Weights of a small GPT-style language model, trained from scratch on English Wikipedia.
Size: width 576, 9 heads of 64 (1 for keys and values).
Architecture: RMSNorm before each block, rotary positions, no biases in attention or MLP, untied embeddings, normalized queries and keys.
Training: a variant of Muon for these matrices, 556M tokens, 8487 steps.
MLP neurons of a small language model. Each row is named by its layer, matrix (up: input weights) and neuron, and shows model dimensions 16-111. Each number is 128 + 24 x the weight over its row's rms, rounded and kept within 0 to 255. Numbers have three digits each.
After each neuron's rows, "fires on" lists the tokens most often at its 100 highest values on Wikipedia text that the model never trained on. A number after a token or word is its count.

L7.up948:097146132088137101125097132179123127143192125107144114153084108103127113110106140094058147116156085119108133142112137148164131145148132142159155123090136109115137132097165149172170140153161118135142135080117123076138127094123076141120108118156141160178140114168137164133124117154163149108
fires on: " R" 83, "-" 5

L7.up2080:136147139110168101161140174180183164168147166093138113103118116110114150124122151110123166121160137123134176119120154165151120112119134121168143175124106089085107133149104140144127122148141125126112163107118103104092134120115153115113123119138147107092124163145123186100116120157086116143
fires on: "′" 26, "°" 11, " did" 9, "–200" 5

L3.up111:125143102112141087143128112120120140109161119092133133130087137172097079151140119182125110145150114120115102130180121122136144114127135134129119121075124094122147107112106119131117135116121151095105147077121146126132117136093129170104142152131099135092150136150132158139170119102122130099
fires on: " |" 42, "ina" 7, "um" 6

L7.up1510:108130130145136142160112130110120105095113140116077138094134097139138126131132159106115144145137184130123140133145102120165147194093090147115176141133111123125143160147114115146171097134114124200122155168119148103116118133115133161196144139111141104151069135116111076127126167154094064115
fires on: " C" 84

L7.up768:113090115102147150106107154135138123136107128150118176110134141154107136089105168123121160154134138123118133150120156083112132140086122093107102132128110135114146165109138152133101117101147116147122141116151150121118136109128111131136146132072134135152138109127092140117057088127134125121
fires on: " St" 25, " st" 12, " |" 9, "-" 7, "==" 6, "St" 6

L3.up406:145114132173106173137181122147148158116100116119140130114119117109112086112153110159101171116131148087128146164107103155114150121086131149123116105142122093118137139111128127135107105166107084134123186133129121132143126111155168189152105083160103137124127122083140156123158186147112133117
fires on: " a" 17, " in" 15, " as" 8, " for" 5, " was" 5

L7.up269:148111110141133101165153148063134131121181134131103096051144128128158181144150122124102141119099099138076162154141158078074120123139095093132168133088127147164099143115096147099159165111120119131138144124115133117120067070110139144137133100152175121106130086200137140113107146185128135117
fires on: "i" 58, " K" 31

L3.up1242:082130075135122113138127108092113087151133097145112132131079124151112125074137147135118146086087157128139103122128129106086105161111136169138145118090094106138120089136170080128109145159183148139122140123085103147123121148128135118121116097141152113054105125105134122128152113117086137103
fires on: " |" 51, " /" 19, "\"" 9, " to" 8

L3.up358:091164120092133201136129169167074148143103106154133119095127135118129096110123165124113137143144170099084131183106179124115105111135155097130143121126152133104139132133133096114158114122149135160115116121109121127144049134107146169169115061128167119155174164120146130171117112151154125134
fires on: " by" 22, "'s" 15, " in" 13, " a" 8, " In" 8, " The" 8

L3.up72:141139132138115116102170191129115091125158125115081171127126117093133119155170106115109124103144097112107115159146070172161101118124111160126108140121132119150096140076131091119133131124115110117130142166073114133158125135088142088096113129162098123089132150147100091148117118134122138133
fires on: " and" 24, " ===" 16, "===" 10, " |" 10, " where" 4

L3.up1894:164107114139117103119103161145117111116134071121091145114063099124132102117095153112136129143125139146132155124139121120160107157136139129098151100150121151136135120101140130141135159142109128120136129144141158099141157122146134154102119099149135153094133084169133142161109140161127140147
fires on: " /" 19, " by" 10, " on" 10, " which" 7, " due" 5

L3.up2259:099131128128118118104160137105098116137174111142167150089112134123131135134128132131106124135101155109146113106138084152168112147119103133160124143141142149161136113151121095177142125138114145117132142138096113123126192131102171131142125126137111122121103104126131133112094112121051159111
fires on: " and" 36, "\"" 27, ":" 19

L3.up217:141116126121110123157140113154105140097093084151149122083135106154173156135115076129151113111133139125122155139130077142113175116170136129149135088140123116120122116148102065138121120152138137109109125086120140143133133114118128130129141098107101105114147124105167153149125123144160118120
fires on: "in" 22, "S" 18, "i" 12, "r" 5, "M" 5, "er" 5

L3.up652:090107090106147125178186130094161180115122141103144150167077113097142112099130078094077100138161112105139103118129110125161101113099131157121136133123108133115129166134101129103136130141154121137103095101107127129155124146133143106155091107145110122107111176139126163109112127125151140162
fires on: " and" 28, " of" 20, " which" 5

L3.up2272:141105133151128132146117132100127115112132136142155126146102120136146101116119166147123132111140125115097101130125109077115115130149082100096110115107148132105165153145131153136108124130157121105148135117103090137126120154118137113112135198094119121099129147125154127110141118125120101134
fires on: " |" 27, "," 11, "e," 7, " to" 6, " of" 5, " but" 4

L7.up1200:104131086118148120136109133166148102126137126113164148113198134140095115108155100146075129163132111133131128148164134100164099115105123113122119113097112122134130127143139071141130136124115096140124155153116139140134128135082135121158157121112141117127130117153123096116150122143117089137
fires on: " C" 55, "C" 12, " is" 8, "===C" 4

L3.up1923:111123140140162152140153126130131120165088112136134136117104115157165147160156073146112158118143151157126155171179113174146125128119124139151103122103104134125130107142098117110107112120159112154136121095092155103105122107144124069120159154120135087101148152127147180138119145193110139129
fires on: "i" 38, "d" 12, "r" 6, "en" 6, "in" 5, "b" 4

L3.up1663:185117144110117145123131136122136197135100134130099136110093137165135109098130108145120125142139098124114134099137159126102154138118148113125135104106144111092156158145111147128153088130108117107110118128131122071131109161144172122107134135129127130147131118130134110093126129105141142112
fires on: " |" 47, "\n" 42, "erb" 7

L3.up1399:151127136091092136155129103157109104120123114129116126149130127102152159116116144146126122149101116124162112155129075114153151133135123112109152119137155092128109130105110178139093101118114163087144135136141089142117138131128116143131134145095110111149170072168100146153142128101121137080
fires on: " more" 18, ":" 15, " where" 9, "—" 6, " only" 6, " of" 5

L7.up2179:155122116106152099134163093145128128131128190165149169110129094153160136137103091139125148116131135091090130125149105111153151148128134145116116125139121160130094143117128114137098154129145158126113117137142118124154121131143109111143110131153147125126173150100054103125148158127160083140
fires on: " in" 21, " of" 20, " near" 11

L3.up891:161101144161108114153168073085140125161113100140134150128150130130130152127133136120130120124160114202130116154157144151162124147146120095136143145130125104138121097145103095136161181133112098116104144099181134137103091086094104127113107110151176162142128106098150174125133156162101137128
fires on: " is" 43, " |" 29, "i" 13, " are" 6

L7.up1968:139137108113170186085102114161138129148139141131086156174128135112134157116177130120184144149158121110108131131110121130119131146099134188122098118119120129137187151136105122083123097158133095159076136147127151130155116091154145108149108124068137148116088124186127147122099106162135104107
fires on: " H" 80, " |" 8

L3.up2189:097082138118131138114177139101137097144131144123110112137145140085167143121127155128151121107138131135094151131160121090115106134120114142114142145137130129114113148096113181130147098141094158157109131110140092148151115111105096103112131124127137190155086137154161113129097150125139078139
fires on: " of" 35, "\n" 18, " for" 13, " to" 8, " from" 5, " by" 4

L7.up545:134141115098126069110123129139101132113141143133122105101125170133170092117153070109147158067130102091148144156152122130175130158091147150115142147078108103098092112161136131109103175154155138165154149097142111118141106150115149152118144116105134111110115127156112144099133117111127143127
fires on: " is" 40, " are" 20, " most" 15, " very" 4, " more" 4

L3.up1670:117103133156145150124132170098160144138121146158135036148119120154142117110102155174076155132125146127150124113101163082127125113116132110130104126085125093133131133155127147089134143089148128102118114130123133106114138151104150146139132097129147133162099139138151138112125147103140149131
fires on: " |" 87, "|" 9

L3.up1895:143109150144140173134136138133125062088154069131138162158120103083118145133171129103116140151119110150134103165137134100125114079115139120109118124109149118137105102107103142141096120125087143125119160127096092154147132102147121160107175118124079136130128151115091147115149161131136148147
fires on: " at" 56, " At" 11, ":" 9, " to" 6, "at" 6, " from" 5

L7.up1043:096149156131130174139130115104094108163137108141166118129150124121154099129172114120144136085133175075089133094164122145144129137114138122128080107137118096153123103115109129115107117124153095098084100174168129113133112140141123151122132129165096104127125150148160160106080107129177114119
fires on: " |" 37, " " 7, " Main" 4, " the" 4, " role" 4

L3.up753:119096113111111109113127143151128105115123114144063164146089132125109094111124111136080166116116126103098142147123139118133137132095137165115110138124091115101101123132173144159139150173113118115150110101022105131137144117101187115121092099171136153170097145180125150179135136127106109144
fires on: " |" 31, "-" 21, "im" 6, ":" 4, "ot" 4

L3.up1964:153132161133122133104146093134097133121144115129108106122180153087101142088152145164135105127141076148134152155159114128167122169131113106101122165152154144106109088126095137112101162156077147188145119127157102128180144123106113123073164078109146108144124124095117088149109120124110100115
fires on: " of" 23, " at" 15, " Award" 9, " from" 5, " buried" 5

L3.up1163:140145140118115122116109098106140118133173102185134118105137114129124118134108122134159169167142146142131139132117168099144094155172173135056133151150124187105112142131128174132121130108099122121123112145124134146178120114154127151157153092139117100104083115143133152115111118144114143135
fires on: " at" 33, " by" 16, " as" 13, " in" 12, " on" 5, " along" 5

L3.up2020:167124102155116098135155126115159127135142166099141149128135158118115121123118131115085121183128109129114140113151161100087159124089115117108121111144115129140157103124097164115150131138117131162147167142132133111113094118090131119146129113135153110096116079147114155120098140146102133116
fires on: "i" 76, " bi" 5

L3.up1946:124100103178154139132104123120155126102113114114144099163091122123130121143179100125146128186148150125084134112157133088156132155100107140094130169131117128144106116135146154144116128146131103114113124148144114068131108159092133147136124153163106128148138118109076088096119113135099125156
fires on: ")" 12, " and" 11, " but" 8, " also" 7, ";" 7, " /" 7

L3.up2238:115114125141153118117095134105120108133114100101119126091112167096136175109140067102148137156167110173166145097104096140093099128127158149098102131086122128099133131096164176107121120161096115177125094118132184115117145121127137140117079078084134137112118093123133113128130142142169085113
fires on: "\n" 61, " |" 19, " ==" 4

L7.up2077:150115117162114105131164131109153143171143120135112151093077122159137150104115116163130160122122117144146123152128167127118157098129104135135135125147081115170127137146144118109189129159125107147110154139150130130151145134131148135135126120170175114106100132133127101162121102133140136119
fires on: "i" 54, " bi" 9, " Di" 5, "chi" 5, "ari" 4

L3.up1487:118091114137111104162090117120075152135130144124149101104119147091157118113132141158126161136073097086157151180134162151149117081102158148156103138108136149123094095136105112091166183119116142110158152111154075137142162101118142125123115126135142106164114129141159094134145123133115116116
fires on: " be" 18, " being" 12, " become" 5, " are" 5, " is" 5, " been" 5

L3.up315:149119093148133132100146137178128173137110149148159123142129169104103123150174124112122143111166192167151092100128098125148107144095159148122081145132134109097133163101119110061111151113165154186144133130151090147169115137125145135166115119102153107113157075145161140148103139153143116123
fires on: " =" 37, ";" 31, " |" 11

L3.up109:107122137150106164091104136091132132104135099140156090138085094126129095123159139160115127176124149125123111148117126109143127106110094124105139086141122185124114119144142137119145092106145156144134125083165088134167147163102133146158132149141087139113148147146089116136161137143089131110
fires on: " and" 70, " or" 6, "," 5

L3.up1660:128115101124139134156112104142079140111150132127168136156174145209115135097160140126132141164082161130153113128163117115145108111099116146121119094126133150076131154165156134156108099123140154155103144117138149118165137126142189121167129156158100125088091178163166125172163121117136125121
fires on: "s," 14, "," 12, "er," 8, ")," 8, "ology," 7, "es," 5

L3.up290:168132126161136131151133088147141109122107147148136141148095118120119157131119162134130124097139152109148112144124122118131107106142122135109136134127123122167117118120112170126132119147154155114103148117159109102131092078109120128106187114128122146102189119084083100116104137127096107118
fires on: " of" 56, " at" 7

L3.up2070:081133101089143146095137153142115159157110114130067147124132100136104106094131169101101080162114101131137116136074134147085105106140146158180114101161146157111117153098120148103114106105149124140125162125096158115152117114139107137138130144159127141128134176160136108121121133090125127138
fires on: " by" 28, " in" 20, "\n" 6, ")," 6, " -" 6, "o," 5

L3.up2068:098104158084155133171152143090088138124133129164198110128089112114129147179139134148106157164118103135146170097094104134164129109111131148158106109121161175128106157143094107122138140142115117105140134160114130097137096140128132089107140153132123155126133120145139138149125117162136164138
fires on: " as" 62, "\"" 15, ":" 5, " \"A" 4

L7.up2187:118144132164126158140130169131119139105134159137136125118070134139079109117105138155123158133194139122160128153130108121140157126123089076123107123160112114143107124098151119127126101099119151123096107146096116125158166099120107119125148146116179138117135155144066087121111161137146086111
fires on: " of" 21, " in" 10, " 17" 7, " de" 6, " De" 5, " to" 4

L3.up1354:100129169093163117106109151142128176182120102118107122104113078105159101099103137159137086131142102172122113135122116108146133157062135120121125111129136140068147146167083147101164134107120168108084161095143099083133123148151139179173156119104175123128147190155136141146136130130132157122
fires on: " -" 29, "-" 27, " |" 8, "===" 7, "\n" 7, " =" 5

L3.up475:165127133158147094149140111116156153134125143159151057121122133177152126091125143150171155130171152123124138131146152107156120141134141123139112128096119082104144125119092124128104122155130109090068108135148130081148151084103186158146112165162116105145141110130152146117142131106158151115
fires on: " |" 65, ";" 21, " 6;" 5

L3.up1556:168103149168094138118101125160122086125134088132109126148109084097100111138148152110126104158096114179110176138109145085140111174127099132121112157110131144130127130106141168090121121148110110122112107154123096132139142163102150159130155150153093102090067126119076166121131124103116122110
fires on: "-" 23, " at" 20, " by" 13, "b" 10, " of" 4, "od" 4

L3.up2018:099130117128121139143162163099118156143102126135099145086073117114159112084115097123111153104091154091119089097138091119117148135133153124159089111140118184158131128148136083138163099145132151116095122139123148105131133128165124105098081118129182143116148110112161128133117105109129137146
fires on: " and" 36, " of" 23, "ain" 5, "ron" 4, "er" 4